{
  "num_hidden_layers": 15,
  "hidden_size": 160,
  "num_attention_heads": 4,
  "vocab_size": 4096,
  "norm_place": "pre",
  "norm_eps": 1e-05,
  "positions": "rope",
  "qk_norm": false,
  "learning_rate": 0.00188,
  "beta1": 0.95,
  "lr_head": 0.00524,
  "decay_shape": "linear",
  "batch_tokens": 8192
}
MLP neurons of a small language model. Each row is named by its layer, matrix (down: output weights) and neuron, and shows model dimensions 0-159. Each number is 500 + 50 x the weight over its row's rms, rounded and kept within 0 to 999. Numbers have three digits each. A neuron's up and down rows have the sign that makes its largest values positive.
After each neuron's rows, "raises" lists the tokens whose logits its output raises most directly, leaving later layers aside.

L5.down403:496540515522514492519530507466530522478552460615511461498502502621550521460475562480506508527577439513552423472478517475467577573545428497499438465460432496522471615503458530493500567489516495576467465481524543506486546435601487589504459489449441475544499489476498447516509473489581472677494464501514586393461470560501538446505460504424614470593425547573509458475451484517570409596458517468451561456459509462480524494456505451511522540572435491421566403523472455544597376489458479
raises: "ers,", "ers.", "ers", "ing,", "ing in"

L10.down4:491504598464475541540386419583510503526513456534524471490530514468520399478465480535524556528582499496386418442562544413531569469499575506496528543519429479466453453569449584493516477516425487471531458508530480534485470430574449574470531454542504553543574512414437523470465511472495413506473455477443580405532505476541527518507564574506512614501509522506555519562551497466445499573590471517502625485468427549459523511474499577524535513427459359548564482517477445500477660507513503
raises: "02", "10", "01", "15", "16"

L5.down340:579443533477507489509537458488490526550522478509427402559478480475425333556495591579429477540512468355516479507458473471495486556567486617621483549546510561537576548569457504466421499475561444459478580479505571405535480430510471525604457492456514481493497494568413509490487493514541447475502451460473516421607523499458518491495448508543538529461541608583505527514527479543595516599420431529523538470526497491571497529420483529539472486531518543439546496463501472497545529441403495
raises: "ing to", "ed to the", "ed to", "ed for", "ement"

L7.down296:511467493570554451510624479564477512536587495396506463483583397401464438567549491620490532531530508429581560482484532494511499502412453523460529594430492551528552452533491478405467522412426406425493523500434445493465486497545540539543433494530574462506420491580390426510474479489460521557604484492500486483483450526489536574596544548482546463474442490567512494481553526502562522486500558532448450541557584519607543513482554565455486572506543476504499477513408494477483484554407476
raises: "ed to the", "ed at", "ed to", "ing to", "ed by"

L10.down62:518517482573509486441406451502517440492471462552469492552494505526478512476462533443466559513527474492509515552529430611480528518531469533493573414511421541511448492443415567540592502468453541500468424526562537485410532520509513469558487546472496558484590511465514392375567480456576509587538527446463418505545469439515577593474545517448525555596481547515557513536466401572488564573528531524482448457489397460442537462538513412537601510620420508520514470488598468480549475572482583
raises: "ers", "ers,", "ers.", "ers and", "rey"

L10.down292:501517471502553440555406475557396513424513505492523496454546566533546373534511546487447590494534464491523525452507534523541549583454469575536507530494569486492539440495429571466587407561472533540436476459487492554473579511468550598486461506505540423517451550458516530566427481504449498589492433359436447541508494541573480463388506482443516559543529536481482508521514435419602534497407496522521493523516493512501538489474458437643539500438505525475603569551555549517557507394509536
raises: "), and", "\" and", "a.", "\".", "”"

L9.down61:531501623448536498488546497528413480559391436353482485505496536458491513471523444443423535570416490594522479479488481516613463494501496511495497504634514515478449503409529558570547506414440422483448510428528529545493472426521457511521511584438432423469439497479424488547557477443558503537489551476422501467461553437482436552518420512503542485553461467510474454501403421379472475512507513476473461541465527561492532499517377437409542483466529414524536545451492525542566434511482545
raises: " for", " for the", " for the ", " for a", "ories"

L10.down305:492592483490556473529542475491562519464465495531519509404552447537461408588565532452478424533555467488533521536607539468477631493581588478438453511427569535531471505558497513503620526442406449496513499432521469458557566476488457567518445446515496531512534486450461517619554444459551499475470455429516487588517369500510455573444477489519428526589507417468463478453498482509545494551492450470488504479430452509448587495445469446531482480448630449532512469469470528345477505513471508
raises: "l", "n", "d", "s", "x"

L9.down69:498444539446568494472502455445489498493471515524569545474548578452546610495543556544489486522529581542515532513403514441521460475426510504430483467474500557512547480474565468488399479436415571436486493446557584513469405541476454507457479622588468444503455500414515435582496468541547469491429518570492369485499466509462509568505495462409450534464521482512567435507503529466426634569524549496609447411563493639417577578531488434487530503453497472475475522468504505473494490525553522
raises: "on", "ri", "or", "our", "ric"

L9.down227:600461441563550439436488484518529546382458497522475436573460478487465456490591502482478526507478474468521472539593559396566462476454612476508411420464414532579477346543484469451493515542496426435512514476475418435439477425540538468515557547573470536436575564430532479449514484552419452558497464510490460478497541562548453548588443513528446485439537516477459511545463535433434463533539431443498478516451524467503574470579458494503513531474555633497453489496526467497483411496551425
raises: "ating", "ants", "ational", "ates", "ator"

L7.down16:454515482536454385467528502477450510587544524466455499421390483492578408467539431518525506565435521442400505491504487455519405566530542502491481430489551415492469529476489502480568484359593443540556499455492461495533437474489457596607489572521448524529538506555602460456448582569409556486516516522519448583473444479552563522513562606546457485517429556552491534521516402481518439526517558518512468594529469446506465482434470560584474524533511523484521444434456594551486468536481484
raises: "her", "ures", "ory", "ore", "ure"

L9.down395:499476536495419505526551508496497480467419609492400568546484506456518536561417497607508522506558481472445534527505454559512507534516479529402531545527519467525510561565505533551491593411510474519463506457474574415467528538484473420399546416529519513517495435504529559522494480464556443555621480560548531522490398567518542445423502468463495484453522505542536465528464537398492541388434490449508427601566496544489459502484439570465592521581490532427482479521479622545612475547588554
raises: " of a", " of an", " of this", " of c", " of the"